MLP neurons of a small language model. Each row is named by its layer, matrix (gate and up: input weights) and neuron, and shows model dimensions 0-159. Each number is 128 + 32 x the weight over its row's rms, rounded and kept within 0 to 255. Numbers have three digits each. A neuron's up and down rows have the sign that makes its largest values positive.
After each neuron's rows, "fires on" lists the tokens most often at its 100 highest values on Wikipedia text that the model never trained on.

L10.gate335:086149172158150134113164156172112063105131103117149096120134101152115107079146153140135087110129154114146159150130099150168146155109151104172141121176138129123156152155080058201155137081122156160114084152165110091145118162153209145255157108125077090123136112108115126131110089100181165053144123173148135162131135126133171131139139134106171070113063111108140137121097124142094104123132139165154119148149148135132043117138116133113156124121103148066163062152109160116058195108133116
L10.up335:130096084110129035125115132166099125154138135116160182088114055139134120113093155092187104131103125120120148138169104183162152128125094086121033146126116090095135121142143134151149180153129131103085111140171151114103113124088106147187112133112154054046072154128127119138102157117080145147106140027132142150181070105142077133117164122130140096165112138139125134154114148120178119096108167128144160164139135165097070070144164110104150162138061108100158109075119043100108118149127130
fires on: ",", "-", "A", "S", " |", "O"

L4.gate12:146128158137140106155096164050154155031170126082114143147157076155127084150105145199135147147074116145151184131146167136073155096161177163221162144160118111111119100149089160117119153137148102126103171137121122096082158156112090138164151152110135113141095100060133160195126132129154107058116179072125093135163077103109156107111123064154141149116088179107182140106122110123060137122125153158133110127136154130103109144122107120114123060189135117112150112197100162144162120172149105
L4.up12:113150144134081104093041190050121118114185131108108133105138085091141126100121136155164179144155088129202107075134165152131096134113119120138160125045118119144122099143127067108133122110156113086109121102115081141107154098128131089138201178180145136194065112115113131149134188135120101130075098072126135155196131128130151135141118099150111123150159091122149168166072150118049168143116114207195157104104124146109109147089093156126104115164182182121149112145150169132173116126119135
fires on: "\n"

L3.gate126:156160123130123107125103130104133069100118068137101115066175109224133093128060138177110092129142120128140128134120139098137111114108166089159056140179174048173112125150154158167161118111122088144134127163084156186097120112138103204145143102130130095131138125155092134165156080160191132119183104126104125145159081148140038140130128076109171167156101116127147171092130154117151148136095154168139119135068139133150104177050149109102068171130135117069157150165123143137091166149119106
L3.up126:092093095097081121148131118151122121183110187158112123122126168097143139143137134120162148150093154116159097141135171055066129120096124157061103142123126102139108138111105183118120121137130142216141107066157069164098109131077174113127171063141149094113164175139151126169131113056148110128098123124124148155152096177139094148151118182153178143114131154211098115131078187049042142091110135157119139139124126099125144144160096095085107197096163097126092115157158124148117197135105148
fires on: "ce", " May"

L7.gate522:066119072112116091154139141108092111127155105090152153126089054137170188137108092142137089124101107077197113147086104128143112179164150137187080112139130161029136168167129097114088168136125109092139175152123164139162129087140158104145116145074114132097080070154107094120121126125165047110141106134111112149104146112196169100149118184074188116153109140152141155128133171082117141132127120141082169133099165127130128107125127183041140131157102123101176086189141113075111120136140162
L7.up522:128144097131114105139150120216159131141130161125122096136066127146137116095101055112133116096094090180153138129109136100084134108150186097101128134153128204127115183097121179106149156195099215096156150184093137125128131144124105120153134118113115129186100109165087109085117094133131137161098141136162181141073116102137109106121127176076164088107097169182109107109133094138131110066092144153160102187165149069117103123158083169145149127090047085150165142106111139095154133184069077
fires on: ",", " |", " the", ";", " including"

L3.gate372:151092083170126127161055104174166162083127192165206103178115171172162087156100103135148138092130161156104044126113069105173075188132114103108141159141155116116135119085075093119199157167133138125135155125132126128146096103131126134098105162130160102118077122134125112039123128113133117120126077105120123144109121113146137126096127122109151104169075101066077204172131135036135149096117125154091139086142139185163129179172119068104110155142130132118125097137131115093169135147136090
L3.up372:129170166160102106071111123157125111090116150117078086102107175108083160155141129077132147129124173152115102099145200127094118159095202088063129095108144196147120106096131135151116126147107104084146115162068052079125163077146077155106131080183126111137100163065183161060170110131098209106098194078149158129141137140154152142122115110132148063095138106084182161136137131073106139115142171144118107157151106108165106147132144126118143134162166126151107184131099094132169113141172124
fires on: "ence", "T", "ade"

L4.gate37:139137130124131145151156145148125092126135102155111143168111134138163060195109129041113120088178133091087140144131135154092114171090121179136119129163158152199121082152100082101104062111132189032108114193146122126123078123134081132122124103131152150237153163137141140096105151131138079128099150146161146096101074117155119111119083162121155135110171175215148159121148131141176159088130146145128107136097146112096083118148164077107141097119130157117108178159113049100122075139142144
L4.up37:099144126158178079085119146106155144155129121130169142146121179102150143096144118121130159134177085134082135148156114131151083146156112094150138100192122082161140083160093138144127175188124108093089175149100142103147167142103185137099160038119144166149141089108117142158083143111134119070155111110100080118165165130140170110134099123135159165120140126163156142182104137184089200173142106116071148118119063150071182139123076017135113128119111058128162198113116116137086146134138164
fires on: " |", "ed", "ate", " Total", "all", " Country"

L8.gate633:114158190105175143115183104101154103144131131108171119146137088108106158085078112091127138103106087081138137106109117110114117188084132158154103123118150112114064150109087086227112088137136139149199156121142146185057142085109062128132146112094136151138117156164134141136130120097105135128205101092048171160145104146180165156146113119119112102137134145160121124145116169185064158133085112197112148132107106143087155112127146166079143140099104167115107110052129065069101132090151100
L8.up633:170157160141167129167157103164086125147150180097134192128132101095089145118155099116069143099178109116169116112167143158117131135144095132139127151127148150080141131147147118134165145103121148133182071117149093219126112121099092058130103094131128146140105203162089151164062133164117082188169148118088129142143090141178103146085104158083142107155124107119095116052166108176093194110072117164106083171095144137135133072138148189149154125087111172106114110101071110131133092152064093
fires on: "or", "\n", "-", "s", " Ar", " inter"

L4.gate228:160132126104136146123090068118168119143095166131133076133093149136119168088127133146148093118121110113122128125114147126107142100132141128183156149160155103090115151062068148173128101196165133115096140105080170080136116174132163131133139146155215107118208182099144123100130126135090103107142204105067143158121100187190147132128146105109166085109118133080163165181041144102143044125119170157116134124124131177140147169104118142145188115077092137118080094111171155136112183095128075
L4.up228:134113090160135104142073110192123124177074145061124124111094118132158127084127155118160143140150130077088146098145080084107126174150098147155204132149146163101108107116127150148089131149199140102123123126102142118142100165106129109127119089169169099133145180105084134089110118192160113069142136163091135178188093177113184114101172099087134104070098116040135168168096161116111090110139123188127064122123148138117151105133083125133162119097126175036100076119160157100148129158079130
fires on: "\n", "=="

L6.gate328:108132116041050129175138154147147089123119169148100114066113103093152110128102130208160131177134077085158131157091186155109063134162189146134097171106113115086143134122144021097185150126127126174119131152112115110140162106179135135139098110124212170112117142130158175146164142093092110158127126096125175137129168082149112104176113123154167160119103169083154129167111098142210148097095129136131177129131121153124139092063090129159119106111157125107135157095139149091150159161108161
L6.up328:180111120176140112146108087115138117155168133133143122076141190111139138095118127162101125111155171173162168100126128072133168132109132150229179148163130071134098125137090091112130117130129149141084133117134156131126186076090096112084123139117094111169142100106166134141102156105169177108187080129096146107081113114146078122187090147115192135117103125081162168226173161141141144152124194141107125107145094185088133169067090078089137128083123123167087149168119143159107100075141166
fires on: " |"

L7.gate550:119094167140134119089156144106097147062131142117090135160154107105216129091160156155145130108118158079121159127130145113079170121121136146156114080177119086102120161176135084170105112081158079130082114101135171075094162132124079113100166117072142140093174150124143145107127122097119126089190074140094244150142123178196168083165126114125167139174134092114151128172101170152086135141139126102117150090090135070088092139136170161075143132169171148173195128111145154149121116108154155
L7.up550:127123066108145185100151169088148128098113116107105121135160095202124089130146139133120146118094191044103135110111164109179156123117215135134169146106103113117106110110208135093159124100107094117108078105135155110110138103109206075140137090067109168102122095052147173132142115123068185168106152139135108072087116098084090139121093189132130144100116096072120090158120104079145164168154108141161154086121084070130138132058154092155153144126104128122158110127092113140075120141121115
fires on: "B", "duc", "s", "ed", " Com", " C"

L3.gate280:173138087159079093114147116173084075087095082133195193139065134163165140170149130103104115067114129109191161074155181183104113084137124081122132117101148159134161117081099093115089115134127137122134107092107197124088119125123184082171084166106103148154132065147115152118089071129147144163124115161107130124137136153143100089125119184072079095108077200135115132189129165185137151124091119127108159108145123136092146135133144076153106073132099135181116138181121093086108106148114165
L3.up280:194135123159161157176113080168124095146103130120150084138154164089113148084122130107087135095105124155159137131091166173116101131139056129123124068136133145102082107082149108124133130067094131207066096101039146109107172111157138137131141139156178151147133089192112147148153147120141076112063184147127115152127095099157147143114153162140068176126159132102123163115177053110144136083123115129111158114148136122136113145067128100127124158179133027142098080152212121104139152118102108
fires on: "st", "sh"

L9.gate344:158132118172169165082130147108183102094144120117125115165213056098125110118060119138148101052090152128148138129135079159166103136101105075124123098153126106102093145103130126138125142095127052073106118143142133083064142096143101150107122171119084115160112109138180138150160140124105139150149162175113122142147133091194107154175044078139145083122110158134127162131135134099142106216112074177062105081165140132141077120096090091092146110063088112127168123131169110151114114081140145
L9.up344:120075123157132175090126145099140093143169130134127135173124077136105123135070140100143143133112089140127143114146136166138115090092062123157094115115108118078072157083075127138124126140118113092125128162124161118156115121125132151141102158188044088134105161188119176160144094133069113124091150117116094140103069125185131159159068118138062118106106108138125092061155163102145125059179133139032103134147157179134101139134103146098135129068036153170163131146152082134158205093103140
fires on: "n", "g", "in", " T", "k", "b"

L6.gate585:158189140100130124100132122139187121150129092176148146118168157108183130090128172099130188151080159186121156122095121142095120108124153099187185185097127120110128125146154093112109073143141140151073155148132154160097219111068152156167139072177185125138095148094150191174156119111136126134136148105069186095148147155122046090120100153189175119114125109087145181197094155153187122106139143085098114123085127099149124143070120093106107120144149117167119172152118109150131148160157136
L6.up585:179112096122155121143138183128183105057187142120142137125166141130177140125128091195083143119056117133155146096183137126093133106135146120111099173139116120142099138119064076104193181099172094179101079105151139070157149093115136138122188112112143111121167185129121129134143188080094072080167131144067106125126156101150143092133172139108163150161150089110125129150057194100131168118195156144055148093151126121137139148135120127127059145122148154131112103157066162099090116104131158
fires on: " |", " 1", " C", " 2"

L7.gate289:137172142171144150110163110145168105122121218134134107124166107154129111111117146123132099117107127141127150135141118122127131135063166163168136138108138145161118139132056083177135084136126124152068127115100162100078142143162121109174090130067132097120140107071134090120149132114114137119080082113111178129145064153177174046163111140110166122148086186074178097097101153155153157125096148134100145080141132187085116139134037164091138137101061052111145118139136100174107123053194158
L7.up289:100143124120184138106113135108111132124099184085087124093189080140079151173100135134088128154184148134139143132129133149146158137099174161099195124137149099128098183063115095142152123173171090112201085121068145177121134123127157107122166121128103120154144058112149112129127132130075091165122058099121088135155075095041133101152052135096085086093097153086118087090107138115195146118134132074111129174138179155145153095142079121101167121146131097148152050149080121124159119136121148
fires on: "t", "z", ".", "u"

L4.gate151:090165105130103081132116064147114208100157179146123090096139121088105138096167130161118158131106133155130112126131144157120134104131114120099144104130199076117172087138047129170056125151116116117180193108095134111156159140199081120070130114170097125132086140133188140154172124101117201119086159163110132197161128148137170119152069138137092096144181155106143086157132138101051082129102098172106124154095103154138136116104060129151098105074112157166125111078154128170118106142162141
L4.up151:104146085113104144141137131176085156208084181156114156089141067100099155128164092172088201162065120071117103115159184176149118090131137126113123035190182062172134091171105113123161117134082092135140198137134120103151172127157116128099082140135090129092095143138085165141140158135089123144148171121140116099139104091141116163143136160109130100164137155104096135104166116114156097128144161166187101125118156165139111133083107131159046098116144119177124105127117127173117159180123188
fires on: "ed", " released", " built", " used", " published", " open"

L3.gate634:119071134136169102101098155149098163131151194163061149144083135133161154091140125137126059122171136088146193097121148171163149088053158137130159146114128079154142169124168055103188105116119118116122116111159163152117098133118129110121122153148116151120193142122137081127110122120150120184128115126157135173143146082200162137110145151144111130116105151095154100168160120106103114062116154141149224164193176161115176140125048128196130137125172163148114191137072087110087133149119134
L3.up634:170151129146203130109207117126146087082127135112119094103161204155154175152171121132077074132117133133149146120130119145094096142114100122135096116132101150131098164151126097159111094124076147107139204148105093073112118152124084084144183163080160138128165102136135081169109026121164084139125095111149088116147146134191149102096134127154116148119066131063125178156143177148131140109152152140114117102195151133136102086087139085162121148111159126194134140154205084148101179117181158
fires on: "st"

L6.gate605:138126086154185086091089140151094140131147126154119072075166205121151081169103167109091133145105122127163098128122161110054127198131111098094168146102132149140113102174138107155097124138110170104117174174135096127113109054134145084144112159131157123060069137100118115117122116138174120141123141153126147127150110228166117137134193109131098140146154090125147080194101097126095087114076180174109131214139126114173087086154161130130169135148136107109099147083128088112157092079145178
L6.up605:147097150125089089086103159163078093123147112151106148077132125087162064164143141116137138185099137069150143107102118140110113133156153131113133173038094149119178130162216103169163101151171150174107093152147058132126151126122145090114108086107109058117056122129093133182115130084166150086121154102098129131107127194129077144110204190072155182138152087155095140124116148129126152093149161149116209123113104185130094112155121104121133143197098107120157111105146141149120112114148111
fires on: "-", " ", " un", " Un", " Ju"

L8.gate199:087131119086198092086088122100168107124094166105153108104085108064120132118143100133129079093097111121121188094150147113145053136115124121079084175173156118190063091134185108124105137118143165113124120084125153157117191086139070121167125158130129095114099117109144132113140138134169152128089114143111203157112102138175162111153123147132129172097108143185208107167115201098107102118172103147111056108087089100113117152128085077080144106138076117178116103102137157066112103137138089
L8.up199:063125078077148095163101202146136117128104120125128102151109106115135088110103138179063120127140123107157086122127133157152121077117123079143198169149109086162061099132089110110065086131040128110123132085151154157163096163141156066157088113136107074081110124098122159158104161181115100140163097161148144191094175123132095129098170165112141148110132099165130187142149197121158098093124117087080086119097076138121140133170121102098106133099102162144136148168099135068130066171154128
fires on: "d", "ist", "ar", "bor", "fer"

L7.gate288:070134092120131114183113102148149159120146161187148117110107154145092101097115109081109124156159158109156132110149115121097097132121107183131112127109115115124146126177115124159077140112124107117159125165135091149142098167133071175159156118108106178174094132112215158163085116009093156070145159127112096105109102118182108134105091137091172182110151199143115069154088156130085172159110151120131068145165120132120104178082140111066067108166096108151157094105155090159085115143130063
L7.up288:145151125148100081126144120100127131060101150156157114106153102143065170138045086177053057120119114165162145134119135126119129095118127086226176149213160175155106087120130170121131159118138171143054137168136152132197162150151113067139114127090120138143119164105129181127198130132140128150091085164166068107099123094147191098135140145103121097133128134125129174157158122134167103134130147163077150109107108192079132137107106125138126058101089108125140158134090111144103096127106165
fires on: " |", "I", "et"

L6.gate612:164155113092107151112105167121177109143136169206162155166096160158071146142127137126100189089110174073103158144144095148129106132084133126160083139105149127154119090102128097081131108148107111141119118129148123125136151098145118076103153116136157127198148090153099189143113108019145120078135182136116150060143032053163049121146170147162179176126086099099106148150122113133212149133119152161161121139132116114108112132160128099104117135140149145185130150127139135099139150115149203
L6.up612:150115149211135145134142153123147100144098104153172169139126122112104141113110072181102108161124103154120222136109090130132103108142137137133167158180111131157082159134122100177152161116164107139069080156148145127140117135065151129116157186060099150124157138114089147216148125100081092157085133137091127125052152155179197158168165112114184082163152126116176115136123176147149141144195136164076148091184125129178131134092141105153072121101133107149111126129045096128105112097126149
fires on: " |", "ction", "t"

L7.gate119:104171097148146153146106140088145147101156142083144121134156111087123096145142116137083077114150182110126160066141150089127131154128111126189116124109249107131096189119119084108096117084160092154111117141047176164101206080137079085122140171119135044153134101121156141065131146119136106135079065206166141158132096123134183127125154096153128159102117108128165142171141189149154114139145097156089106154104110123124150166106120112072142112101163134070141094114142128165128080093101130
L7.up119:140165131099209151144089158104105097178111135106150179160167190102112111133193092162088135133158144160141138124143126108167119136131134109133166086121138122171111134106090131107122089120093117129151148110085155190140194106106088093086121095106136083198138140192125155129068153106115087165018123162197138136140116125071153157067121110145147125103165133103148106094197128105105119136166108155107110159111102103124150161098064060170105131072109155115097089156148139124162103154083099
fires on: "s", "ter", "d", "ist", "ted", "ne"

L4.gate180:123165142141041106138131131095116146153162134117140083119122093136147194101168142199148130144107150107123207115089156138137125117130159087146155163079128093100200137112177116092105156174121134096131126066171124109106196113104138137118153143148142138158134102125202084073133085098133184131162101112159119151148129115117194076118068144116156177130111072081135104164138174119040105163131133055157130165146083157144101119104140116092136161140152157104133126112198169128180085156101113
L4.up180:151154115083095106220072133127111142201097115148142113098137147120085153087153137138168152139140129112204127137098176139129134116165105059063136150152153071076122123113129155103163179123114162144157125102121070154164113110120058145116095129148149157242111102102190086124141130108163200146114088088165150152089141111127111113108059104107093147110156141120126081057143129100054128151111159093179078151116106114147134135109083088149140126100135156110154079155119131120140131127115106
fires on: " ", " of", "if", " |", "–"

L4.gate350:109135132111132154124112147090106153126138109151134064152125064130092111160139131122147160121071106127157124121112173127093181189089155160116126150160140093091122147125136061154174131163147097065132160124142141083117152099188136163083159150161121126129068107142145126155128096084148197086097133063141148144113085125112205076151095086171154124094108158071199140175140117084139158089087116208165150163118120107141117154096144129128114055206182135154141156090078116118161164130157115
L4.up350:090123097122114138121018187089074170107156116130134131085151130066138113075135112138067115142164095147185166140171203124087177174138097086134128110091145118102141126180136133092124148080131109126111137157134143126134133082145150052075122148152108160183075125150135149155144157119171108124058150092181135124120072137153150128128152079142127162077088123072142118124127073089090141107122135174158097129111179096143139121098140149158122055160185186084152120122093112094161106135116136
fires on: "\n", "|---|---|"

L8.gate274:100131121104164156095109126139068091149137088096117068140058102082162134072144110142136125095072115091146194123150091169173151159064091141122152083116147138151115145143141133147119184135162126125109152172132143088136119120130155142108128101084045155120138053126132082139139167115190123139123139129151132165114107144177147139221159079179150121157132184083118110078125226117114117106163197118152137086106136121144084143133114140078139150084070132112114110145170060142122089115144155
L8.up274:098092105128122153119115122126094115125128068111127075104068152129123116122102120120150109145103173119133167155089150145062120188108134085143071080090101078168152190121089130119134114108128162114121166174156169132080087146130101162209159136133136097092136088096167147155097128104139126171101145119122172177148098101177135093118184112057081150089168146208111136131161121123129197095151159157192101154077133138088036107110086139138126146071143107129126145060149134106114080143142148
fires on: " |", "p", "ut", "pen", "\n", ","

L8.gate388:069109165153157081134102081095131130105164135151146114178151048137128146110138097138183113140088150089145209144151049142067177086142142123158144091143154155104104178130132129193102143106197100125167160100142165140137176167123108125155095142096155150133125148119109130084144187113087152103100108116049120094130147138155187079109152106061148099157125132107159108133150123089163076088135137104030094105117112171111117099070123132125151107098126098092139128099155159110077103119178114
L8.up388:164142138149159070139145138124127140129078141140157135123125086112190173074152084057192154122040091125126168153138122138088188128130116191109112098152148116110145151157052109087135135143194132125120148100124152134102149140156162101108105138097160101122124128195093138095150099152152143160149160149090099156142134168144072118082134115138147086139127106157156141124098158118126104147109154133075089142163098155142137062040130135154148115117156090129194049054166181065094158149116117
fires on: "re", "\n", " |", " pre", " U"

L7.gate391:127147175137104119153131154122118149126173155140082106184140150143165109131119101143132117134114054158183136063111144117092114169141121162176078148123134105109165149140106044158185105154149108142090153037133117112115120145148056104139166092172134146095111135127123134153128134110093132142148102103103126157126151143156136116169175075071157093209072111121133105132152234130080125091072126126075161153102138107098121090103131112137118082145117118170132112146096170043169133116136051
L7.up391:165084093085145147145118097118118125159128120094111163116156112102160098118090157114151130129124155165129144149162122129222140082127108158099143121096154108176159083099191105101223120087097130149159069144107050125155107116118144123099122099086115140165148133140105082127151118081128146201119148145138106054097138142097045137111132152147094177144097126144093108105117165106119157137202139078139153122112095137106162113126200106148101125137164149096151075119038208108145134100161079
fires on: "le", "-", "–", "er", " and", "od"

L7.gate150:118128126149171136098141091094165136071114123145188099135126107098136169155163106129129120094042152107082164148065117142137193133118116144135111113105089100154126129102121089107130122193095110088167148076124156073170123184150105081135117112127128174110150186136224102134166113083150208145131160117084224138144104194169133154148122090143131096151144112077171139111117132131058130179127135165193132118112085132122134122068105113148185160083159134126124128130119130137111127103189156
L7.up150:126135113109135139174141202062146114180130140121124151108044193105127092137148101118163128120146094111147110133109114156110145103104184158152127108091115124108100105106148181156135134138098137099140174119113198156097154153133118119139075121143137141203104159076189148121059092137085171154104154155109123106197071130178072177116121149055143142140114083127146126141149142099111147217141082188123120163128089142151161124144167132158177139134109138101159117103201127114147072199109103
fires on: "ed", "s", "ter", "ted"

L7.gate97:145131125170165118117141161095148092123145142047140158148070126072127081081132075116132113127119089099152114116139148161085128130155176168178071094102121091099120086152073084155166142175152069072150117137118069078131174137149143095113143154104059138156085139175127134145141060104129088131188112083102139189116112213147115143143105112157129109147141093152138131177110151166086164144094081136187095123132132130169081116107135110089096118152140124154151117101110107089027164131133129
L7.up97:153133115074109159152108155106113088152168180123144116154095155087079193135162137106117165134180160134142175107128133134156099139168096177131122135088104112088109117152207090142130064174133100204187188134103128135157106109106109074141141117097111108177143136132114089120166115091101200109138110061089143136105093161094073148137184106149064202134110077115170140142082145104176139116179122063118111150145082184119134075156194098132123103136143160114129143125128150145145163090128112
fires on: "th", "or", "e", "le", "er", "tic"

L6.gate551:132171133181158181077085200128174102115136077124115163195220102131149148141084131141103111124133154084068160111197170165084155118076127153095102116123129180096166118140146108124117087114180083193100110126126135110124108148135114108085113109193087127076147135145160174132148152064123137145086126162072119118136087143117186178137166063146132073139120095155149172142126132120137121123134119204112166100173082123162142149072136139081108128125149120128122099086164163149129140085100126
L6.up551:112147128209164156118119123148081131098153093073110151153135085093122114093111154145149047084105133158109128121148083206083109091094163098106101170024071131117123137063155188122120120137179102155134127151119074092184152147172169101163176120148120147150073087185135150129126110150116124105139131155125068177130115134113140145129145086103102147053150115130118171080075198153134161117171075154089134081145145135125110134106148133114090162150143126121092125142125139172104178149141109
fires on: "t", "ro", "y", "k", "ba", "b"

L9.gate65:101155164134154099105094072106186167150131110132167112155096091080127165155139114138112114121118103105141138073048141126112118170093124157101097161120170105130172073143108076166109060182153137101131170146141152148093179065167167177105114168099154131145133116129159128154105120133139116151118112170124150092126109244142151091109152117098108128181201099128188084170071120112146102164083129132159164119167080133139137156147096080116116116174107159128166168087165113066120084133116170
L9.up65:134146150143127107157147110067112175140163102108111175080066099064119116108116130154087071153107121103128120133138103157171155148169141149118106057096122117134137111150092086214121112128106129169077115123153072185107184135088126152173120082151092188155112114172103164149074108123133132105151154141171145113153105178090090073080123136085078178128172086075137087105108126157138119162100143124151168154136143162085119104139145174110135068132096130094151098130061118121070124200103177
fires on: " ", "ition", "ation", "-", ".", "ity"

L8.gate372:126081101152144148065165161096155175082103126086154117080129091123120090180123096166114062121131076155099082106088107110058189123095169135138098110090164086148138148072107158099124144168136105039135156121056181145186176133173125139096124103120137159166089126173174104109110099179156152154141127105167121132090125161135116080119090162113128103190144134118142180137142130138038141129105165166141151131121135113057093152118117094134161100137129121133163157044145142104121107123132131
L8.up372:111054120135076112122087141137072109081117178132139131103104165038122087155099124090157121114149051147139140098160138137131203113142114128074118112113178112138158118093179188155136173097100139049167125122102164155167134088102158080129107150136082177143110148113158112129151120150126143178130116152161153132059174080106107136157120078089078177153183118142169119093166120132089111140044133132107130112117135116141118162104118087099157172126115135089146104046108092139147108186111149
fires on: "ed", "d", "s", "ted", "red"

L8.gate200:149142131109164149164138108059132120136140219116096080160143086140095153118202104094136073139107108098147133119087144065090143118108138158192099142189114134080098155084076103194089095157129138096114114083077172165106145127130144122142136103133169087142139107126140158100131154061107142136173096110076146139159076145125096113155072126040157110108135156133145146154085122126065097091060158131137147062178110143140106160087117164119122062071102138112183130134147147135136148130121112
L8.up200:185085070117149145211115090127143060151067173105125116145133088153081164100188138100071113136081143139127125127176149121113135014181119110133150141144113126106175148137097146113089123131111115115103112141115170152170134147117158136162132125167114085141186166138106144097105168124121163155123130098089121118106137115093120126080112139083140144085142107122171140076169095095109110076111179129159084131152181200171132167090137217156132146105111174094174104168095152156164123156099155
fires on: "\n", "="

L7.gate309:173103127101069127086095124103167157097172130172145132136162121151132153117137162117179121106078170104132187103143066114128059175179163167106116105167125203089114158180124171093138132095190104128095087120113177141125101127167114181148130164160139157126130125059122079066160107139110171111119132099094170117113124117148163094162164084099137126145142147124184092133106166085192144155155181128129137083095160110192103161118119128148126094170095101133094169065147073141133090085168125
L7.up309:175121146121072097086136128124119173139113120107132079120159060098156062107152214146150106091140191073143152092103133057084095090145151147123146147162155174116088155127090184122113159087134174117155146128129127104133129140130116147120062142172180134083152105151141122093156159137163123195088104113071130106093127090127147117060157143165138156110131181120140109110086128144179129094167148140137062103069116177138112143080121088136141124130049128089189106092141154125103152198121138
fires on: "re", " A", " U", "A", "hi"

L9.gate236:177190189135134112151088064129135169109117177119160032114086116134083139109160129138152091088149135125160187094067121180101166150127089111148167123126125156132134125083082134196121128166212141117142123142058124123158144082151136100097125148141164103105106127129161116088166132115105157120128159189101119161098105153145134119130148099124145087095117128122107165142074176074171105153141126144084124104091092184132100165100137164098192129045129172105142097080111157076126111083117088
L9.up236:170117138125134169115093124144124158150096172089147107141071085109154117093183121110101130160092115096141147095141135132143151152151075139142174111137100136161150157099084091198070147127148130087101113154096128178146100184078160084158103172135108107176140143124098113124098099101088122111145125096077129134088142170081179141081169102127072095102111131072151123149085094130132079132088200158144102143104147175082087094128114192154214076139155145071113107143139121161133190179062130
fires on: "\n"

L10.gate237:093138136124092142080131186089151174094135166180125096165126142154141189100107086112124085124136070121149097110145109123125096115176125134098132142177158162131073107170149158132147161170082095130157160060068138151137159142174068086120164158087150096137091132117110126078108126102124172081108133073134157099117093161181156079169052156046148114166108113137133076210166118117117173111122106076143135131150131106078154137133138090084202139098159109121144133055115133143133136137159129
L10.up237:088163101141111096156159079144132115124112142105170163124163119148145143150166174116116077170158108141077178103137164181119152140195116089113120163147193207088135095130147112124135128110108105071185102131150152152085116118118136101132069136142149080083105160062145179150134163080155168009079150158114161130111148129167143092168127151112104130110139092178183095074138157122145088087143099121161070132144121122165117139117127138130149089117137178135117136109075063189097112129159097
fires on: "man", "men", "ence", " women", " include", "or"

L9.gate518:161130111127077118118127137134129117123184117162127160115172082135118137125182091177148042165115119066184183095128137080100115158158193173149170144175146158098082146148158189131129100098187102144147123139147173144116139130161126166098127090137094099135135103109108113044148224144097153074080164085179126136104093128184136122111117076135150120161127115140167085153133127111131170197138129158158086148200108091089131099110153136135166148146085114095125113156116132131110087100166079
L9.up518:127145131133161112123119129099100149132137177109146101163138122142123159155166203121157164139128108108093110165157117147093179087092093128162182098113177130173134140136085127101072085134164156155027088148152089112167076116124126161128118158117238142094113141160135100093133104118149105185152169126120212161164146153146123139109151083132115121194215123072093083129122064092134083086077102137115175079177135134164097112134169150143112114134085137086140162132142127113126110122149098
fires on: " U", "ub", "re", "y", " su"

L7.gate390:175170156114126122084133123107159137133112131156116089186142085159090124187108157172129160130110138128119111075124160147147174132120160138127135197149183166118047127102149160105183179138187113130110147188135164132190144191105145145120172123119099096104147153104136120099138151081123076140120159044139128098140046131136111100154149129136167114125119140083185071115137090098185134125102132155146162152155110109084166201069173085121215119119109152143115091099149083121162130097131104
L7.up390:191121154103122096044080131134148117143171114134085130109183120134113151111156135161098144121095142062106173166130129174090120138180088171160134115151163121163146095150135112144141118130201100089153062187154105169123153118129090140170192129097162126094115188125145085111167076145119050131090117074069137149107088121129175137112083078194160168147114149131111078137062148116144115149157132118152110122147154118137110153110135086108134053121194097130113192104146089158095108126162137
fires on: "e", "t", " ", "k", "er", " S"

L7.gate638:092157184191138097103113127144161113086178141104107115140162126084153068131101097126141124142116118123185162051130135104136139116111216195174142177129166126147128125132084128184069116185125113110168152053135165139137170121184124126150102205101163147080111146131190111093097080075162107083133107102113110172147116143123088098170100099111167125120106164096166143190111118120093088128130092128147107151093113164134105123101134104055160116125100169130169150111140171087123100107158075
L7.up638:136074129187184115190074177200157069106097145118086153120178129143130149091124031139117174173089143140166177137153117105167132170184182184138140115144098138145115130198106164114127120125145121131126108079128164115138180151138107132141080143130124140125131167142105128120069084141125155106093128147182090120124185150089102096128133123126126153170119124071142118108118039111122143065152144122204076141117180136181100084106093161109110115141133150114138118145077153093133086155144167
fires on: " where", " when", ",", "\n", " until", " and"